config.toml
n_layer = 20
d_model = 256
vocab_size = 2506
activation = "tanh_gelu"
norm = "layernorm"
qk_norm = false
attn_scale = 0.125
tie_embeddings = true
init_std_o = 0.00342
init_std_up = 0.0216
lr = 0.0101
lr_head = 0.00684
batch_tokens = 32768
MLP neurons of a small language model. Each row is named by its layer, matrix (up: input weights) and neuron, and shows model dimensions 48-239. Each number is 500 + 40 x the weight over its row's rms, rounded and kept within 0 to 999. Numbers have three digits each.
Before each neuron's rows, "fires on" lists the tokens most often at its 100 highest values on Wikipedia text that the model never trained on.

fires on: "j"
L4.up476:527514492471536502476518478489458595402467504470548468571505458496485458521494499542557516473458573486481509506556542552511409600543482464469489498496465472439526525429475521515473518536503425494474485469476549548490520523541499525504491478466561571408435489484598531542426532498524479509502470507523501442460463475484505451529494500560537481468472501468552520487550456558442477513457432480545520496507472457526442484453506471426581492464543488458535490501492530489498521479450541485558499505533542482527464470504480489492417503587468506495554539497495483517542485521505514500

fires on: "–", "u", "-", "ar", "ul", "ir"
L8.up625:478496507479521481496507442550498513444519462468505559480500498521471608473488444552483505449401528542502437552498542506450502472423494506548513432496461492527450465460559536523517430460423545584501541513539512501506518558581490492491507525509468455584468463543474530470424562454530482548489556506476434470483402561470438493513495480527501551528460537518490494400512574488462410511493487497555413538504524534487546457465510510515543457548541533503472560484515469492453452471494547453536465596459507515482485476543460495515537574556469528479479498522533427562563501487564493526

fires on: " and", "al", "ent", " |", "ive", "ert"
L9.up653:550416502476536471467481551423486499483453565536489475397537458462467501484493498492519545460466570532426502499518565494546512455500504525438604519486480522456532515542478542567547480574558455548437593452470512475525489548577440478507503493541487536508445427472467479463478475456528508474549479465494466522522482482487448509500462492442524469518467524474551482516483501482455413560501475563499513463504504564492524464432489559480516445479489513406547538506558505510533535591531569533528494533537514491488459480429587592500506478496518589528573425431472529495468524487482459472

fires on: "-", "="
L6.up135:513491525544515508523438480543516477488464513484538546505481522555560443455556520505419498477438432524548519504552493538460499540470576398505573464528446469561435512480468557513493550511573527470501555529517477499491475542505514593528497490502441512509495513528537455490542482460485456533543490477484459508519553593491498480552466488524532585537507551466523483398492527502513506481489451549486522444470533465517481501544523540517492465555469521553501467523501429616449464486496471510525575474416529545482509484537422493484449489478556476456545478514470477497546561488456467454

fires on: " f", "f", " F", "F", "-f"
L16.up17:540463503510451549540517485447560508504554584501527545495505486512475539545537434474508406499578482573489520493445476490479521463508637492535470494460528505395531457442465490504503514550502546457482467474504493490556489505492458459584485475513490500538497501487416493486445554509562465550466529507491524458536527536500502506446497477493551475479435507466471523488449469547508565461567566473450559435509475499518535455455431494551423502393525493487528509548435525447450563590535523442489424535524501458485516528526515524503482524567483568521503472486532437539513509426428460490

fires on: "j", " j", "cl"
L3.up613:526490455448540546508497478542548513487488528505543498506541563491540536493529488506476553487511483460484569532522537560530440512506462478533585518532536472472470534504449486507464497529546526476432486435483517494483513538532449487483507491453463489415479476468515532452440505546501456504543500491531480419464523472484527529476514598513507478476502474489584489460579557534509474486482453468540508483465483409526488539488556557494556476455556499506548508532469506472545450464486538528570538474478528426514508558558463493499459447579499488512529523484455497508531529486445419493

fires on: "h", "one", "ie", "l", "a"
L9.up714:436485521559503530470465500483510554429529469518497478575461493525479448511462466536507504417465482474509512489465522426552410545490496470518490568479505528474494539513554515456518536425521612455545487522523449471441505478581477507477526443559513504494493478537493441509513479403499542528592518524494565418459440438464504544475449501541521456511531439528486536489552455485433554411519487553560478474451531513516430535517462403515479484513544519504521463478465516584482568463548519458460509523488499515524470457494548537484564475504537555551527531479600466523575506523471485473

fires on: " f", "f", " F", "at"
L16.up143:536470532522518405514490513512562526490574565524607471459527487511517515533450501502513444506486498460544592535494513549489525570512537490478449572470500511582508443498551448485456444495488509526446504437524475514568500437498520543571483519511544471477477529490450511493487515456536482526533456473449521408506524534460473547493592469489496509502477451473489565548420456528497422436510502405521551476571473546490529514475458441527467469484420470527446510515461457434467470500491512477495528483523457412469558600528511563506532437404468474525489483517466516523513491497484524478

fires on: ":", "s", " on", " of", "per", "ug"
L10.up244:554457567541525546497513469523568493541520575569503528443472449521493495440426456518473533496520511514501534518483486476540481442538462523490524469510507489473485476532448533620488552531458556556539563485500442541522530503559549515581451469513468527484461473435463392553515486414462449506518459529515396453515476494521444505512499480510554415480531458585539489531484435541570470561528516481485506437522506496547518506524548477480498424563454491497467504483539488476511510519508562503519516542627465511545518526477473512493530537500566486517528462451486523541496519495472500461

fires on: "P", " law", " Law", " Church", "ology", "ism"
L3.up507:428572552489438551545464492437542481567491518489482474497585550465451481496455562501477476578527461496480550540483476486492536557507435491489447475458462466504537515506570470509443471543489454437481536509431503514492481520553540454462489458528522497491551506503483489490486449469497465517551531514433582562506491460513517503425581487557457482444439550526498504545473535465498492458509484603415455491538500528466465472512354476492512500510526481534543470546475485495470485494413495463485397530506505572433560437575556539498488513447488498529506519510516505481580460521502545536

fires on: "it", "ides", " up", "ect", "ide", "ating"
L2.up378:539569454436524459545402493466510548441514490501511497497513522446536384551466491521489547622537460569523498509551550483487477537440496417468442501548548495468495530506478625537572524535487505479490526528436482503497473559566547530507531539497536469488437483471465437527480484484543502482408542537464483557601453512450461518500492495487471511539453488444482524491549523459501506546517466534446508504464484470468534472483505473473485486607422477506506517444502522466527531459445530539601511472539457546466505473473489527460504497519501463490450529454504529531485486519471441464

fires on: " F", " St", "-", "–", "-y", "x"
L6.up34:486476517460472443488487429534556495418542456547488506418480480533479565526487543461556477451494454527466477475524457560505492534465457465490534496483479480472425476476434532453502532456482499509476552525470530552544510470462527553522467529537516474503486492528431501501531585531491510510494602566480471459624551504489487441532461532479462563453499535453444516475532524549562466486520459499613482538548546508472487449452495543457525441494512516544503491533478548522468491504479521578498490518487501514509515456487508542563547491523487514442480438478526462425587529506522560462

fires on: "ig", "ur", "an", "g", "om", "our"
L9.up68:493498526465418422484470436459492462470517562490501540531475488446521455544442523435493489550461567518494468589533468583600522545449494534459449495546450545423481540467573523521580460493399502473540463462500461512485464432496527527450452445453420553519544552575535533450542481533489497526552510512521509500523487471460460473485571422523504395452455538532506510443458445505482516460479540559567445543561540495558467543467472481558495515476458562524490537457444452496499453529467475499502559545475503467481528497470497515472604513486567448492523522452585443523488529525514521501

fires on: " (", " is", " was", ":", ")", " in"
L2.up720:451498516522459494539506453468495453498506526493523503509565452524506506500460489493482461509501515464464528478517522500571472488412504422472516524474499457463529496425526524540521444419504561513488504576539542436561529566575560458549503475483477584454476503479508501496414465446478569534535473488548421424547565534525551467497524458479429525444450458533560469496523459472446490420508520519492470490541524548462510551471429478494467473572484542456519454429550512505455517512503540501561516482478531492450466537610434541451543566550583506511499482540502465565549563539520456502

fires on: " of", " in", "ate", "ic", "nal", "iet"
L10.up112:502413469461532517481499481514530477563542530500490535432500465514488573503441460493492528467460489539506455459521539427604517506454425448458577452477481495511483560587525506512506509551566442516473522415424488497567510495504531557539455576462493544400539452524484478558490563465532517518451503472501489540548550514501519538533535482499563545476536563540431482541515476463449521535484492507435453411484494513601525567466528510510496528575475431539473539498498528569429508461481531456475531549504512481471512523458549560460534453462546467491546457530503514525515531481470440554

fires on: "als", " Win", " Sil", " Gold", "ets"
L2.up145:461465525549548491478503481467575541505477522536449551469528490548514486513476551481524506566472504493436443479493527410446527557524526521528522511527434521513527477506509588506452552519508470524489418536520489550558465485523503516550484516505517548446504511533546501411486489403482501453461469429477551498453474544508459474562502525478527497515530539513463555512481506466581560467558461527502504493469555519537530512613506508483452534553584524562466520504478443426482475470396547422554500457470484487560628501483493457537438499527511514525515489448461500493500525474541413508

fires on: " occ", " event", "|---|---|\n", " based", " between", " ann"
L4.up630:540483564506489502518479497476510523496498472473510487505493506473567462525529511476513497537476611521468437565475448352521474453479520436508525479469472511528529517522506512472473433493513525513536518523442506515551480405543502598502533506463537487490415548433450498475519539518484497571492463469530502548489458472557519547485526459569506545486483447509447500465574477507415514396565491489507548593517573507451492452503469498510457520483548579546498532511504479556544561486487535513489562537510424462500473545485536494492469496455498536486525531469363511479519514569500563462

fires on: " ", "-", "–", " River", " |"
L4.up86:534513540419509554463478488475517477461523492534499521405482492516506467460536527537517474485494472539502422473523469542508531482447444481480559554479506580457417467474462511510474387540516501482495499499513512521484499513535498533460421460502492562550561597495471475531479505469557518508516527436444469458560437549516503499530455509493525499509566488470545466444432510495547456550504521523559579494417532523486560522466485515487486514472502518506453401516515498558473610487490492477490525496454508478505520465402476524607498556506451547500507488433521478435543479444417481464

fires on: "),", " t", ")", " was"
L4.up133:499551583499462480502464448436479476523479536507516535458467576549541469450527476535532524520489529407518497562428476485549529462510567489475504529533562439500503442515560571533445472556568535526496520504475519438513516474495485485533451449529453549510503514515483524490474478481501565561499518479516460448538561544631575516499459444515463520462502499556532526552566439497499473513499525565489433427430546509483473495422487466531462513516527527466551474484515498473409441524492535553540520493430466508494539486508469577462447501545480459477478466494460490570513509418437433499

fires on: "s", "est", "it", "ive", "p", "i"
L12.up634:478544540519507472530572539531565466471516462435493513516492470502471542507570514559536484518527518534496550522532432520558517470492465541515458519543456531501535443541529446450504458559635538547444501454473466478508496533528486383491487431536450446506566515515490487457393472515528508537472502469487528585496486537544498591492527444500568511469537495511528528530479477420513457488497484495498479472512480497501458496494452512486504473503474515519534492522544476502531508551485491501447558562457447482596451426489542611448465509508446559509477464484504496456464489509458535488

fires on: " |\n", "ics", "ification", "les", "rib", "es"
L5.up193:523492493497443484553550519431549572473477474531479512482484505531568460526489491413500552501486468475560465485494429475476512459469501584497544503486542554539581475508502510473503510496502513470621512527466416560437542566601492518462506550519568536457491581521538478507526479494514503495437491537417441480468485461529472490429567594489533535491458539487469443506599489513521511466443469451463469490460474564481555481515504437462477404525455467441490494491480448495449449466512507468518482483490526511519530465537514528471557516481461465553413506575523441523452438447490521527

fires on: "-", "3", ")", "2"
L3.up384:434522477510523462446460429545574442471522499528576603482487496540564487441460544530501477519516494480499501469496515489523502460468500467497526416502466476534532492499516494553474431455521517478587500517497458564496500498552480474533439498539557444522482528418417513482476547414532420506529541498464507592550538526535576497533507483447448498479440447522474427507510452517572539451460544518557521448488505549461536402478488507509465551418492528510473493551479442576514521524507546543498540466473434442433528488592497499477493493525508495474519548574466461538506470477573537493

fires on: " up", ")", " is", " resp", " was", " sp"
L3.up237:488512490502488450552490511482478503458458482515479538560490452504564518501478472490484451591524512449489446520424480498515429457482533497484468552470514458422546517493473531512479430465551468517499456558530498525509465529496490456450531458497474588461437545449434532476484557489584524562502464522441455469512565502521507499490563414471445507468430473507578497523537464533591497508492551524530520430519505593495432546503449479555473566437463508524517465466490494509513374534545530533473570452474506511543529465532550499489527463502479517510528453542515485515470566517545500457

fires on: "il", "s", "ug", " (", "es", ";"
L10.up295:494462530479507508502470520519573482549445528475435494484439491602434503491408491498478480492473462488534469483476494459483491479558536446433546454468494529459477523533544457514445522502503531580520523465516532580511509496507507473562502567555530513462505476580524446498491482499530508458507501496440505419487496495507507484535506497433527486583474496495516479514427533542524479565473481514495494465574481459551535516480514429504471439426462471558458476476588520554496520487511554461490520565495599524477495511538426508552497518548451477518527437426505454503560512438478460526

fires on: ".S", "c", "t", "ic", "r"
L12.up217:455476434475541506539482535496545539537558431513549514531421493534508473525436540421505509573491506514477502513438432494545519525537468503537549494454453494526544501528583546470512491514525439417481515528473527470444448491544504527462431490519484468495474512490546582484432487486481417526474493395488498542489471595539493485533537478545492521536482518497492517513517461479452461493527466521509468509507508552601441580530539587425507472471455435451511460454550525532498490490548492474476461515530504541541526475501457452451595442443546475459456482444506464506529580475545535466

fires on: "ats", " points", "als", " place", "ets", "ors"
L2.up371:456495520595446479541479536443521485547494469504535567495536516492454458487501482434498478532516519547561464504439530504526539495506462556526514565561427451526531543451497476470495480468543515507462475527552506488543499459513506466474544580524501567450553513474424446439479507485525462538512481459491528408455471576606546493509492553474432549466447520501486501496433493527502500529461547466457465427432556461486484476608482517515515543474491527497471448532460433427478459512458470478545492485475523462557518510512584457487464468468469528515450509532471525468484546462471482557

fires on: "e", "n", "t", "o", "h"
L14.up194:484559507483524501467494477558475509524476571522442417513483476505446506400507497544452521516532567493448457498543391489512466530506496466520493506530523482503540450500524493525490463493486556412585502523497421588463528493577489416555488532522524478473475561553603509472441517497553531494545571537583555525446475509462456570584476473476503501508479461510450507523497538476469432521416504512463468451501476545466523456425533547586457466508510534466521483516436488463513487533450456532517516481489526470521445481421464486486434519486461475561451490517467526502540576418528546454

fires on: " is", "born", " was", "″N", "°N", " born"
L2.up391:511435497486455477512450482467442480490416470502541590392532447525605532493469516431537492578468473471464494492475545414519482535425535486475445540498468432481545516496524469468527409507478486516546504484540586528470542498474501505450505459469477564462466520503455513523459470487517559514518474492437459440516523510485465484501478454538488530518405522532562576459442454481537486468518514532548466460575526525496471509512497568502448543487510546487522504495516502485523527529444523484538541478490569481565520496550495527481469571521511471447527495501519499517504498467464441496

fires on: " war", " released", " met", " Par", " sold"
L2.up552:449542474500405510461566404464467508447479439508489494537550527441483530573556496510486510545469537449507470477406555444459473467472533496488463502541484571453452574531436547478391464541499542485479543444391480455560542468470567550528472432538515531580476571512490505539515461533544576491515493507548489493436502568488473560485423480532455546496537557435451494580535496507494460533485490543542570457514523488525529523480507469477500508496434508601551555490511450497558560527488517504467496521519501448447491536461475429496473518541454530458444475514451469566518482540532516495

fires on: ".", "oy"
L2.up547:497527492456459527559535555507490494563493498533502579459566514484479496543460526524477433513342519605507494512483538491462503542458452574515454556430608522429511558504465477538469502486574447507479563533453475533486402493470525450453545451498437542506491505466501500508528508518512540540430515490469498500451403513569394464465441494575564556429440511485563488449489480504516470510516529547497485434520550474538450505503464522451522474503537578464466441520466567448560559464474406517469454496488502479493508469487470519460429523496482490509507486476514520521480549514534495519

fires on: " p", ")\n\n", " sc", ")", " le", " sp"
L4.up323:541511463469520468449477518451474481467458547474530478509486518419559487533396465458477487561445580556491456537484517522516476572503560525504498485441503436491463485471443551483530509514519537580473518453454563551483455537513449513566459522491499549447448492506498543468512482429572497515470539474486450501488532523559539468434531505534432540533494532493554462531572489533547531496473433557445560457525483605449475463464466481494460540445515543549517503443538436456503430594445531472479512503449489476508467527544485489514505551541559555426486480500523468465442490473589513522

fires on: " up", " out", " home", " started", " east"
L3.up513:465503502533514505460449497518494511482469521518466507517495571548501492505483515550476441658570509583586530491460521481498484498438498524491529534512561461467473490423469499563536536527478511532532505492484422409509500545460507508544540487391473523543520480516485457471481458555522558530456509495500484496515485519477458517377502424498532460477487502441500560433553457497514501569508469512487511570367530468486531570502538423555482499508483518496469454552539527499485533511507466504501531573595466483495517489410517451567510500536453554568482509479481528500486519550497510464

fires on: " inter", " sub", " Sub", " well", " Cont", " dis"
L3.up37:472524463511392472434456514512531519479529508509537464521482488439529543584504516514569421454507496526488525464532470429471446529497524497446544459512509509532492566497485483471539500506513532548515546464473482435481502444543461442443524469474558440583472576486494504492457505550486496530517525420536524490506480437524495552442503509480483493497472535465482480587455541502447519400477435511569535511444511543446522409440455540527484527500518439509513518499520545551486544531530463574513535510572585466498521498499525569574546588513517491526517469487539397488522511459427481506

fires on: " v", " J", " j", "j", " died", " married"
L5.up292:541513433420431490530497488522436528470457539439473483517470560499493467468503520505621498497508540466516463499602510490534448483474511436486518488430493462453498516445454566515545562470513516483425549530496432493409527561430520553418562521509556538516547489508537538575479501502521563521521524497502491463464567507487490531484457523476543437545487472543534518502570506521410481505490411451492467463424459466521489456438495487467464483471486444557520530531489497483470395543505529475507499511566476481539461455540535502469480448534472530504439496459501532482510499528526476481

fires on: "op", " out", " up", "ied", " career"
L3.up515:507493434518519477493441546573486549563530544520557641489526531492504499485444524544497477561529527467562495511585581500578520484469445490521517513522436480474509467476490476585543420554490369566508479474475485520518552494479550516459549523484530519475490493430465470500522473478522491495458495450511461587496548441491493502416466484492433490506431549494547532448464537495440498544458465478457494472466501473505539505518511459594513553537433423448491443511453508460469459521480452516471506514547514539430495503469483517496471492492534477514524495505446452492494521491493487465

fires on: " I", " up", "I"
L4.up395:439517488498501498552413501490465538482489475498538518545534595506541417485421457528497486543445501502567529509468558544508483514466512430580496481444546454455560551492454583558541394455498488537410463482515498464530551534531505439484530430493520526521546517560582506492506450505543506443441581528488401504469489551532542522432536483479502561504404531532542494541497492454507523566495503564518500509465508496481459562512520487523500536503471499466492489460547589479506501534524497491483507455485479497449546475493530477552434513532515390511501488484517428504491486498503527442

fires on: "e", " of", "o", "ide", "ee", "ar"
L9.up748:478438517420466457508463533489503478506456529548528458526547481507528455454479506552529526457554410430489488497510524525502442542536437512587529451572494503536531503468505542476512545514508481434457479438573526457471552559504496515524421455495530500509474560480492489471493493489505543492468506461564610497522476483500440445560482464515493422510465499402485486615483449509451469536516467462448510505527448519507445547484421533416499536544455451501453455444511565483481507515416489520518435490478463492486495510554514513538532495537496491515506489533570500529513462482482539514

fires on: "-", "–"
L8.up135:597529494433497472489436444497521548469460586471527522498513489517516532431583519442532523541526449508512497581531408527519493433454556431429473480519501487480484413547514493533479513408521535490548602435505520486530511525553521547450440482526492483471546482510548483501462498422565474497528511529483530516593509447552581508597550428425491491493469534468481492474490472485508490537527451525540546474487534493457501386475504547506466425464452509485462449520490451568496518546483541444531498525472503559439565432491541543521491496485525561482556459497535423503531505474509471491

fires on: " Kh", "ch", "p", " Sch", "ior", "pl"
L6.up407:503507522481505428542532472556462484513464539537390434421499464457443458475465495508556543526536531502529516501422527517532524520456515524530498447426527456470421454477479483526446493458495516420454478454547493460452537542494517508434532491506506589539542460422510523539528542510487501493503481529486434491484574496547467542441514501522529538525552541512549491482524467426426500516598539521454488485515551449495490469484533494544461455485376533489471540485484476465526488508471588460438460564453514473466555489474493477496507582541536407510500584559548490513480493437536558496

fires on: " sub", "and", " inter", " Sub", "ateg", "ath"
L5.up543:494445521505411464483516486536520476489518503527469474480478498485599482462453560477546438544449552474461506495476416422445484531493499435480522528469443512468514491465588536477503513475496527508404474488598525465428489529527519483575540495491538520521439529411480505510450454523493432479489475509476587430515565516472510571507487488519521482514474513451501464578487390477490480500459558441499470506527493435545543469471463549518531533555504505549544512509545530480485528456489453496528515465542506562525544448519495468483555546488522488539557532528546409477473535455405554532

fires on: "re", "ec", "y", "he", "o"
L11.up761:564484503526506546501454504518586529516530433559477511460441468493435467572514500467471556499537530542471512469580474469469525538516513522517415427444471498534448491520521422501476505530523566486512514445463540465491505457587520500440483484488438551557442487501545421561515541538545579460605501464559490533466564457428406500435467511516432473528461548508417449553489467487435443504594489492475522527449472505469505532495501526492515516526520505465535496472528443519426534555539534575482501422507526516497548528579498497500524494502506534470520546458503469515468527502441532469

fires on: "l", "ad", " b", "ra"
L11.up135:514497453521529513530532510550474440478477496503527537501496530482484531422506560409482577527543555505467477483429409476503620535474512488483544518519484456475480538526509494414471500443549427520504508518535527468554453485500540557501505460497521491475488466574459517442515430531509536521502518553552471523476461466441560481479498502531517499522518483469476515542562468403457502608390473535497550470549549482516521490558540486503507516456484536466560454465537483489516486488510515534495524401512505510476553451534578491431483476536502511521551450466521474492555588475518550498

fires on: "p", "ch", " Sch", "c", " Kh", "h"
L9.up240:493487522490448528564513496480505513504481521511520429541519508572465507468425496434549496546498562450472516526543527444524513553487506493499496473450552487498532414504469508513545360432505554516488452500536451468501568518475505514505503507516478526434517535428458495501541541517552505474532453426524476497537523547469459595497352432518487504476503547525525532428425546488428475500453548516478475478447569466571464511487480484518515562546417559439541545495475544487547494461432539481484471515498446503520539432502484518439456476533543509528435485513503452535421570404512525554

fires on: " b", "ip", "l", "uck", "ject", "b"
L10.up467:467475442480496534472451506410469530497439477474510570535480527509463468458539544515514559548457498482561485498448444487507559557473464483501492449471480441463525531522518562539455495431547422411487452583500543494545449510506489478481473539444500431475552527476491579469451548477500518442531486472466571488450465547398541539480503533547536482534501457570521458501496494460426501484503523459504481493549519473453459491550534528557528518558465530475496450436483546560461520550463516563486543453488502530472503442479505575510568503523457550450557450477493533466499541543499545537

fires on: "ic", "ive", " and", "ial", "'s", " in"
L9.up593:519499484409525505528512569451532485548504510486484512470507459435486533441528513477488516455512578528508523474528511525479493450569433465421497492494476483435546533515505453521539464524527519556420498409461483444568523459472422574570468448481490551480499478519543390461494517492507513433532536475498520513555459548443479541543482531491504508457453467540457441452482539464427469565499522566468485455538525571460466483461473502562469495530512495514540485480544533538474571537569487495507526491479496476511490445475573506477521474543503567517554411457543515509436571418502461509

fires on: "-", "–"
L6.up656:484551533444536416447451478544517513480517441459500538493472495505481458496537530490520524531541521502488461508538526497423467432494525465457596507495430473521468516450455519489456399454407516506467495481528496536494539483481500472490498472494549440534415544506458547519440508526480543553528594470472499566550502483470485540529423530470479526506456604483503438498518546483463423479562503509493482544450532519486486419472503553470517470463534557508501473475550550629484542518475457537480452529479494534500499451509497459470509462567459593503543453522472526483514531514524567477

fires on: "ub", " is", " was", " Sp", ")"
L2.up173:491460455498494524498505482458562502513459459560545450508525510477596481512423485435501571522519558470569507623462446436501489484496507490522496546490516440395537526450459470479471412512530475443465486495514500521595464447493472487561550458487407586526520524489493526478472436496482551555445479465564444443526487485506497496482468438498441468499458469437596527544443507536527512468518479573475507482572532511492510473451566542439496538523519555544497517470555496561486492524490496540528512524473559566551504495502464510478493575450544451518489399524478518544500501510489477506

fires on: "-", " (", "–"
L10.up182:507491501439495474490539499491488452476460570511528537484475494522587517460523527482498483508367490470493512563469454462453515497488504439442536555533455558497485488458577517488566481439485539479549558511479517569519503493470485487434534474511555532519462468514459528474438505479533528430474496472515554463582500483514563486530516476464458529529494519528480472553510483539470510502542432504530560490483592497502423449422429625494551463552524502576496462502496490583488517589492523435464534557483483439532567504502522544472495495501509531470509498508526449485586532528474515544

fires on: "a", "ap", " film", "rea", " TV", "sp"
L12.up648:471482491459497535486547498482470489516518500517554522502540410497487464499506559496473558457536448542545479530485451483505527553594485574575450534490508479488452551480458577477518475518494513532436485466536506438471462482517573525471503492531565443489522486488455513486463506501612429553492574512506474515495563490544538483491535480539510489490504502426493456471455448515450503436529514522435485477523539457459543565447530526511520508526429535553607502482494510470462489449521570528526447595498443505509576445486451433539468573502563448542520476459581480455458498523544519459

fires on: "ic", "ian", "i", "anguage", "ut"
L5.up191:575539515461533501495527516497463492516584554506455535492549536508500526522510587475458487490504542487483532546491551495424570493474432503544471550551436471431529535487570547538513490478485469520425493449532471577515472484431503498494485531521464467556510466523563537501465499407485502424502455412451616544456434542453519525515463471463500522468503534490515487518536500517470533532476454488450487436498506476442470528511509535500559573460545558506509526428386540525436409485527494453545420584557560570517518533499491495491511501548501482462586560467504550514388547497486560464

fires on: "p", " comp", " imp", "est", "st"
L11.up458:513545498489485513496500539524498494509577552489510511466568455439485504470540436565440565563476527507522454488478456501531493478446474553523506484535517486485421561477452534527475435507551483502501548447417473487508534513547494494546525511481509409463527469544484497493438454561535535559467488468463505524393543454521519486477483532516575467466519575489494460503495494483448523564501446531553405489557531512574514536532491520452506491501489530556500492490490581476532522512441460570451468521530400419548507472518487517483537475457499526467451510508497443540512460454507600419

fires on: " an", " An", "ide", "ision"
L5.up512:493566485561467467485531464420401563489560502539425526421474442473465474516455448468478492518460540552496440542515519533555469497452493469449491517490481563523530570545448559442445467439501481538500533495552533451448443475543508515489536468473577516517552536573490514481434508461494495460477460539474444472553447546473479511539520571481418461494550503513521552439504472518555451498515530518482429487507497454517494546462560518486543527503473515522453440545518475524448469512504542502528453540508520503483484486449545536482492453563526469493570471516458486479495495485519519489

fires on: " dis", "com", "anc", " Car", " Law"
L2.up306:441448523487498523527402443475479480501541540543477480482494483488491479453473567469568479446524521499432524558486513421481496494458516479508450461477493507585531560546529501437468495486549507465472545525520487521580526457552517498447391510469516421433526486471556487453509485502511518485466514441526510509491554554534532536522587561453488552557451533535502517512495493500474473461475473548535433580529534482485532459503467518455602423556573512544546514580501499486450446436499504521557528519439500489511416550573443536515548570521524557458489495508486509454526441499463508545

fires on: "ie", "um", "s", "ong", "a", "om"
L11.up711:433503469499522519521523522464430480430526475515436596477603510521497488502493488479428469543524478476427533534501524469545511533485492435515503490546469523476467499520470493447452541474524540512509481558513585563446517498439546528466467437488468438446544498553507461468524570488532426549521528491527469470473469404463490487557473448490535517500516542513508405473461459524492434453521435519540542499496476426568469500622489464565413462525537474585494467406518522494500531488532550466439594511489531532457512488424510524518520464480511536519535503453522507488502566545506462461

fires on: ".", " ."
L3.up234:470497504455397532453495505533545515537586457472489550576500444520458399580505547546462475502452558574511453532430533468457516492543432526431543480523496510468489539487521518496512470496541452534402588501514504462451531484475505513494529475471419511471480571463569558522452575543538469510437555430520510491472465485498531446466489519537528427503485606427482489495472572516530476502519448439526510427464512501550494493494454467499564520509523534447395467435456492493550462566440466484504476458472505564526515459546510442398443574494490464481458484523495493468515533531529486479

fires on: "o", "e", "itz"
L10.up223:498535536506474519542536406563489495526515445542514419441509492535488535471514451542532495477544454534554476497562469447464570613517458444512521475458456466527535453462497441480493473480472541434487559464556499461528513454574496496408447487484473488483506517453543479606448533524522565430502525513527567576452454459507528460544530465495531459480478505438463537559522476473497455603516506533504540543442491505520472488524445566469471520510496437489523560517476492541576491481512483463504432487452566486467468485438479514540462440488470532539511511475517497562576546503464575520

fires on: "ark", "oor", "any", " fun", "j", "f"
L3.up277:512536507522563469513498445503513449477549452447484550498432468484493561449483541510511550486393518484473450467555435553444431492519453443515468525481466474458508538399513471531447489535559490498506512406554448541517485528502503471542498482483531556495388509543581501477483439489541505539420477488420472510521533508519431503510483492549520496477525561518484575456493529567494493477500467453462533481412492438529521516540506518408573449486520545458525496467478472478512533491551498529554509502558499478440560524466463497566519478466497526502450515514463484523550430483495529463

fires on: "a", "r", " and"
L12.up699:461480538450532543607522528558454523526538485499529496525479478530543447532425553487536493544467514558519621485509495510572516464567511582507449534420461452528465484512474523518489517539480514406526513500440519476529446452464555568418521487460500496457501530508474477546501569462496436501450579484477467504493530531466528509516446526527472434534499507522547490489481477479498537399461499467481510539497532497501503530471503481456480504486454428475543509506503509469483504476503537393406455540532542474474449404476478458502532528553522480533539509472511507538552590565488537449

fires on: "tt", " ac", " ev", "ide", "ith", " fem"
L5.up534:509562552529456493510475503482454574494504471534503497462561479460486516455535510496453500507486537487516524453469532434506451462492522496538460521523519515559484534500487480508527499507479585464523499563495493492485524531518499463516522475462478533548508536429446538534410449462489542486546471547567525507466455531347488553498484435509494504504493459545470494464566453563488459490478450421510465536527517503439507516485438522488465494536454464557563539490539473454502523548462460470502552492587517488532579501423417595590522431516478565457514503473543426608450530415515573536